config.yaml
n_layer: 9
vocab_size: 6842
optimizer: "muon_variant"
lr_mult_qkv: 0.7
final_lr_fraction: 0.0
doc_mask: true
train_tokens: 186900000
MLP neurons of a small language model. Each row is named by its layer, matrix (gate and up: input weights) and neuron, and shows model dimensions 48-143. Each number is 128 + 24 x the weight over its row's rms, rounded and kept within 0 to 255. A neuron's up and down rows have the sign that makes its largest values positive.
Before each neuron's rows, "fires on" lists the tokens most often at its 100 highest values on Wikipedia text that the model never trained on. A number after a token or word is its count.

fires on: " R" 33, " P" 19, " released" 6, "p" 5, " r" 4, " p" 4
L6.gate161 [155 135 147 169 127 121  94 151 126  75 135 121  97 121 144 129 115 158 107 143 153 116 167 117 108  99 118 123 151 136  98 143 117 106  96 125 125 139 130 134 140  74 114 111 141 163 184 176 130 116 145 130 117 130 150 148 104  77 157 124 150 127 122 153 121 106 142 168 118 132 149 158 133 162 161 155 153 134 150 177  98  98 126 143 131 104  84 131 147 113 145 110 127 143 123  89]
L6.up161 [154 137 154 149 119  91  83 125 143 110 145 166 115 105 152 100 107 154 121 199 144 139 147 109 118 146 130 143 157 118 143 153 117 138 114 129 134 117  97 115 155  62 112 152  81 137 184 134 149 108 117 107 190 117 133 135 133  98  77  90 122 128 148 135 160 174 119  90 112 145 144 178 123 131 141 125 115 136 118 158 150 128 138 156 112 145 120 137 153  99 125 111 134 134  79 113]

fires on: ":" 27, " to" 18, ";" 11, "ec" 6, " than" 5, " of" 4
L6.gate235 [ 96  78 135 130  73 115 133 115 101 147 129 145 131  98 120  83 146 131 147 122 102 143 122 152 123 120 113 151 161 103 103 104 127 149 147 150 174 118 126  96 104 135 121 147 119 172 113 106  99 143 117 167 130 137  99  66 123  94 161 144 143 111 118 151 128 144 154 112 160 104 140 111 145 122 115 129 102 115 121 123 108 133 108 114 137 136 124 105 163 136 108 148 120 100 157 105]
L6.up235 [123 105 145 134 171 103 132 113  94 124 122 124 149 133 161 120 133 116 110 113 118 170 131 144 118 122 125 115 133 166 106 117 113  94 138 141 134 170 149  85 160  97 115 128 137 136 143 128 164 144 167 140 111 120 142 112 161 101 142 159 127 138 100 104 133 112  92  99 106 114 185  89  93 152 132 105  98  80 101 139 144 116 147 113 129 163  97  89 131 102 146 146 142 133  99 133]

fires on: " was" 27, " he" 10, "ice" 6, "ic" 5, "ing" 4, "ot" 4
L3.gate356 [166 114 114 124 180  97 116 144 135 122 174 188 127 122 141 113 118 138 114 124 127 115 154 103 142 141 118 108 110 118 108  70 135 125 144 170 124 143 116 129 110 134 123 113 108 176 168 153 125 129 118  93 158 152 155 161 147 127 118 123 113  89 148 113 120 160 150 169 105 128 147  81 125 109 141 177 108 124 130 141 127 127  71 140 118 185 137 107  91 102 106 115 161 131 118 124]
L3.up356 [150 134 137 115 101 173 107 163 116 132 145  93 105 145 159 115  78 100 127 123 102 104 121 142 150 171 124 111 124 162 119 146 153 133 134 120 109 154 127 126 155 109 106 121 135 105 134 100 145 102 140 108 109 113 121 110 168 120 103  98 162  66 149 106 114 151 123 125 105 131 149 162  80 103 139 164 163 112 114 186 109 178 139 103 131 167 107 160 136  60 122 136 135 131 123  96]

fires on: "k" 16, "ov" 15, "and" 7, "ri" 6, "eld" 6, "ich" 5
L3.gate307 [134 142 134 165 172 213 122 150 136 119 114 136 123 172 123 131  84 127 168 128 148  88 149 127 119 125 162 137 174 108 146 148 120 106 128 119 175 110 142 136 131 110 126 152  98  89 121 156 113 117  95 164 133 150 149 113 141 140 175 130 134 143 125 164 120 103 120 125 130 132 158 142 123 153  96 120 173 115 129 113 116 128  91 136 146 145 135 148 134 122 110 138 111 162 134 197]
L3.up307 [114 157 137  78 149 110 104 169 150 158 133 137 108  76 119 112 146 125 144 107 142 149 117 137  60 184 127 150 106 142 163 123 134 157 158 127 147 134 120 123 160 128 146 120 130 139 155  97 132 144 115 139 202 117 141 121 108 184 113 130 136 136 118 129 107 118 148 180 132 136 170 100 151 115 134 144 132 146 147 111 142 104 130  98 148 113 162 109 109 149 131 136 127 133 134 114]

fires on: "or" 21, " in" 18, " to" 13, "e" 9, " on" 6, "osed" 5
L3.gate340 [142 103 161  70 132  85 152 112  95 158 152 138 131 136 141 174 104 116 190 101 108 158 155 121 112 108  98 149 134 119 150 127 161 187  99 131 121 178 127 116 107 168 139 142 131 112 176  75 150 134 110  96 167 107 143 120 144 142 101 105  98 166 144 106 141 111 125 129 180 100 139 125 131 107 157 145 142 138 107 144 154 144 154 134 113  98 174 150 112 137 103 161 175  99 124 111]
L3.up340 [129 103 139 108 138 112  96 121 147 121 105 117 112 161 150 139 120 154 104 128 121 189  92 109 124 136 121 126 155 167 121 131 138 122 145 137 144 161 159 116 174 115  95 167 122  93 102 133 126 111 115 168 170 146 153 171 153 142  90 148  73 130 105 117 125 115 152 105 129 125 171 141 110  94 126 125 132  95 195 159 143  87 139 117 138 138 133 152 142 126 152 128  78 156 146 116]

fires on: " p" 31, " le" 8, " par" 7, " prop" 4
L6.gate35 [126 122 113 118 107  85  88 123 106 131  96 141 144  87 123 148 112 151 123 138  88 139  83 119 168 130 124 104 118 128 160 139 147 157 122 143 144 126 117 140 139 112 131 122  78 122 123 111 147 100 130 105 178 123 110 125 162 154 142 107 113 122 111 105 109 134 125 159 139 151 158 146 115  99 115 140  77 122 127 136 123  98 101 119 182 141 111 129 161 193 187 162 157 121 134 137]
L6.up35 [113 132 118 182 151 104 124 128  82 153 159 107 112 131 117 112 110 119 121 141 155 157  96 135 153  99 129 135  77 168 107 151 141 120  78 120 142  88 133 146 128 120 104 127  96 128 100  86 112 118 115 136 147 135 116 111 116 108 167  65  90 102 120 128 138 118 126 120 103 141 131 112  90 159 125 106 122 143 125 124 120 165 111 168 147 141 161 114 133 123 105 124 147 171 120 104]

fires on: "ic" 15, "ish" 13, "ian" 11, " Country" 7, "ive" 5
L3.gate438 [142  92 114  99 107  82 108  90 147 138 109 131 118 182 134  88 122 118 120 153 146  87 158 136 123 147 141 124 166  97 133 127 151 121  92 139 159 117  87 154 118 107 182 163 138 136 107 105 135 131 138 142 132 146  93 148 137 137 144 119 157 106 113 106 131 139  96 128 145 163 136 104 178 163 167 140 132 132 133 142 184 118 136 122 105 148 108 164 105 159 148  69 165  88 137 153]
L3.up438 [100 134 101 110 130 153 163  81 102 137 122 141 145  97 137 111 120 142 156 128 147 145 165 136 144 157 132  87  99 109 126  80 138 124 129 150  92 111 125 124 148 157  88 124 136 149  86  67 156 141 142 129 117 121 148 151 156 123 135 107 111 126 103 134 134 138 175 165 165 116 156 120 110 130 130 113 113 105 180  64 147 116 134 125 172 137 115 133 139 115 115  83  66 112 123 106]

fires on: " of" 30, " (" 16, "\n" 15, " than" 11, " to" 6
L6.gate315 [ 99  93 124 117 103 129 144  82 146 134 121 108  98  94 115 105 146 141  99 144 113  99 138 121 126 146 119 120 135 125 132 122 123 156 122 171 130 121 164 153 135 161 108 135 120  97 137 134 108 121  98 165 138 119 151  58  95 116 113 167 125 128 107 144  84  84 140 111 168 121 151 138 103 139 152 129 134 116 160 116 138 133 126 141 134  80 135  95 158 112 102 137 105 117 116 118]
L6.up315 [132 134  68 110 149 148 133 104 122  96 175 105 138 153 149  98 153 159 100 139 106  90 103 135 136 126 143 135 127 161 144 119 122 141 107 130 154 162 129 175 142 135 108 121 119 100 143 137 140 167 185 136 165  97 116 116 107 118 123 128 112  99 142 111  83 162 153 119  89 109  85 112 169 152 127 120 130 138 145 117  93 173 146  65 112 114 118 126  94 134 138 125  82 133 130 137]

fires on: ")" 61, ")," 17, ")." 6, ".)" 4
L3.gate309 [178 163 137 139 111 172 100 130 155 136 107 114 126 129 139 118 124  97 115 137  87 108 112 123 108 107 121 142 172  99  97 112 147  94 115 113 130 126 126 152 114 116 142 168  88 130 120 119 133 121 147 127 126 111 126 108 147 127 134 110 152 119 198 158 126 158 138 138 113 172 116 169 107 102  93 166 131 102 134  79 133 156 123 165 124 174 152 129 147 114 120 109 116 135  92  91]
L3.up309 [156 117 142 145 139 139 109 139 129 156 158 120 169 111 124 112 145 172  61 140  87 176 128 155  92 143  87 166 141  93 110 130 141  89 108 122 167 117 136 136 119  97 169 116 121 148 130  93 136 109 128 138 136  94  97 170 127 126 161  98 141 123 156 182 157 126 136 122 111 142 125 159 151 112 117 181 138 151 166 104 176 105 138 136  89 152 144 125 164 100 110 124 109 133 111 100]

fires on: " B" 57, " " 13, " L" 10
L6.gate352 [111 134 156 131 137 116 146 103 109 124 130 123 157 126 134 137  77 171 139 140 152  75 119 118  98 106 166 114 173 159 121 119 165 146  75 121 131 132 134 109 105 134  80 122 137  97 121  99 122  66 142 146 117 105 135 157 118 105 148  91 123 109 139 101 157  92 118  87 120 123  83 109 128 136  91 139 119 134 143 140 129 145 149 151 103 100 110 167 117 133 113 137 111 137 118 155]
L6.up352 [138 119 135 107 159  64 156 100 123 137 142 139 169 139 128 142  81 124 112 104 110  82 114 110 130 132 141 122 129 125 116 146 176 135 113 143  95 126 131 128 145 151 101 139 155  91 100 127 123  92  90 119  88  92 142 132 151  92 165 115 114 137 146 121 156  69 132 111 138 139 122  99 105 180 113 105 131  99 155  97  83 132 104 128 115  86 154 159 137 139  88 161 120 154 108 120]

fires on: "om" 21, " =" 17, " Don" 9, " /" 8
L3.gate375 [144 149 104 179 140 116 154 117 159 114 147 166 115 106 128 148 127 167  98 166 157  97 149  77 150 106 153 153 128 129  89 111 163 106  91 148 116 131  75 139 106 130 129 111 183 154 130 136  84 122 141 153 108 113 115 134 138  81  98 139  71 126 135 123 128 116 168 107 110 119 128  82 126 131 163  85  85 124 136 139 105 129 138 117  94 118 135 140 102 119  80 166 144 110 136 125]
L3.up375 [131 132 126 150 142 106 135 134 187 143 109 135 107  84  86 140 117 172 108 164 136 126 110 149 161 151 116  98 165 137 117 121 173 103 123 167 118 103 107 136 120 120 148 139 156 139 135 115 133 161 103 134 154 129 169 159 106 124 128 122 118 161 181 112 160 135 125 147 167 128  50 139 125 139 145 101 118 159 134 156 132 122 174 102  96 103 107 119 142 110  99 152 123 112 118 137]

fires on: " |" 27, "g" 14, "om" 5, "l" 5, " /" 4
L3.gate333 [168 145  99 119 138 105 136 145 134 158 120 141 173 124 113  90 103 124 103 175 157 156 179 129 137 129 115 189 149 136 134 103 124 156  78 135 139 114 150 115 131 106 143 105 156 104 147 154  85  92 130 161 140 105 153 110 147 134 125 170 120 112 125 129 167 127 151 125 158 138 118 136 130 132 120 132 123 122 120 152 148 140  99 153 119 105 158 117 159 118 116 137 175 111 141 135]
L3.up333 [126 162 120 117 101 133 140 149 175 126 148 121 125 160 117 153 125 150 142 139 170 178 145 108  90 123 137 136 163 134  94 141 172 132 177 168 159  82 167 156 179  88 141 163 164 154 134 102 179  88 120 178 134 105 146 100 114 138 140 115 133 120 149 120 125 116 182 100 143 152 155  94 147 107 148 112 180 117 148 127 134 159 160 157 142 110 125 113 163 165 113 123 145 140 115 142]

fires on: "," 65, " However" 10, " although" 4, "y" 4, " But" 4
L3.gate433 [166 130 145 141 144 134 140 121 122 125 125 137  94 167 133 121 133 143 145 113  90 126 142 111  73 152 174 129 125 137 147 141 106 166 132 107 150 106  99 136 157 153 117 104 111 106 133 112 105 140 117 111 113 111 115 156 111 117 106 103 116  91 140 106 101 108 119 140 133  98 121 134 128 162  87 129 131 132 103 110 125 126 128 113 138  90  97 109 129 188 149 134 154 166 132 157]
L3.up433 [132 125 145 148 140 140  73 108 121 130 140 136 137 131 172 122 143  94  74 149 151 117 120 135 138 152 141 100 123 176  88 103 145 147 119 148 154 145 140  95 172  95 157 124 124 140 162 115  96 133 127 139 167 116 103 154 166 110 124 136  89 123 168 112 126 116  94 151 131 106 115 133 132 140 137  93 135 157 131 110 132 163 168 114 137 128 104 152 119 127 112 108 103 180 131 104]

fires on: " (" 24, " and" 13, "as" 8, "ap" 7, "ark" 6, "(" 5
L3.gate6 [145 164  82 126 138 102 112 119 119 157 111 130 127 124 109 137 122 111 102 104 112 156 115 113 118 131 139 135  82 112 147 182 112 139 163  79 147 117  91 159  95 101 129 118 159 144 130 136 129  96 144 137 113  97 123 134 128 181 141  98 103 115 113 130 144 170 176 107 166 121 148 137 135 143 125 167  85 130 119 133 124 118 102 123 137 151 157 160 105 121  83 113 110 155 136 135]
L3.up6 [140 116 157 133  88 128  92 143 173 123 164 126 146 123 142 120 122 112 129 167 165 150 140 116 135 156 103 179 107 186 126 153 135 171 126  99 154  88 129 123 114  99  94 150 139 122 130 126  89 136 162  74 123 120 128 104 174 141 119 134 117 124  96 155 131 136 120 151 148 166 134 130 122 134 122 149  98 160 152 144 125  97 131 124 171 144 153 164 166 110 102 143 155 109 136  96]

fires on: " " 42, ":" 24, "):" 5, "2" 4, " ·" 4, "ab" 4
L3.gate467 [101 102 112 179 125  67 144 160 116 116 104 114 153  72 176 140 129 110 123 155 120 134 100 122  62 119 120  92 147 148 135  82 144 107 112 130 124 120 120  73 114  84 144 154 113 111 148 124 123 154 201 160 150 132 124 134 121 122 168 141 123 129  97  94 171 111  90 127 111 151  94 156  90 119  85 108 127 127 121 116 116 113 163 139 139  76 129 130 134 123 114 138 109 143 133 159]
L3.up467 [106  87  91 169 139  94 144 122 131 137 138 107 121 121 130 127 114 124  98 164 135 117  97 137  89 110 134 141 139 126 194  88 139 112 127 128 147 102 112 101 131 141 128 137 129 152  94  89 104 139 174 144 162 188 133 142 139  74 102 100 140 128 159 145 154 113 118 117 147 158 104 127 101 136 111 104 113 122 101 107 128 146 116 111  88  73 134 116 161 153 107  98 118 149 169 135]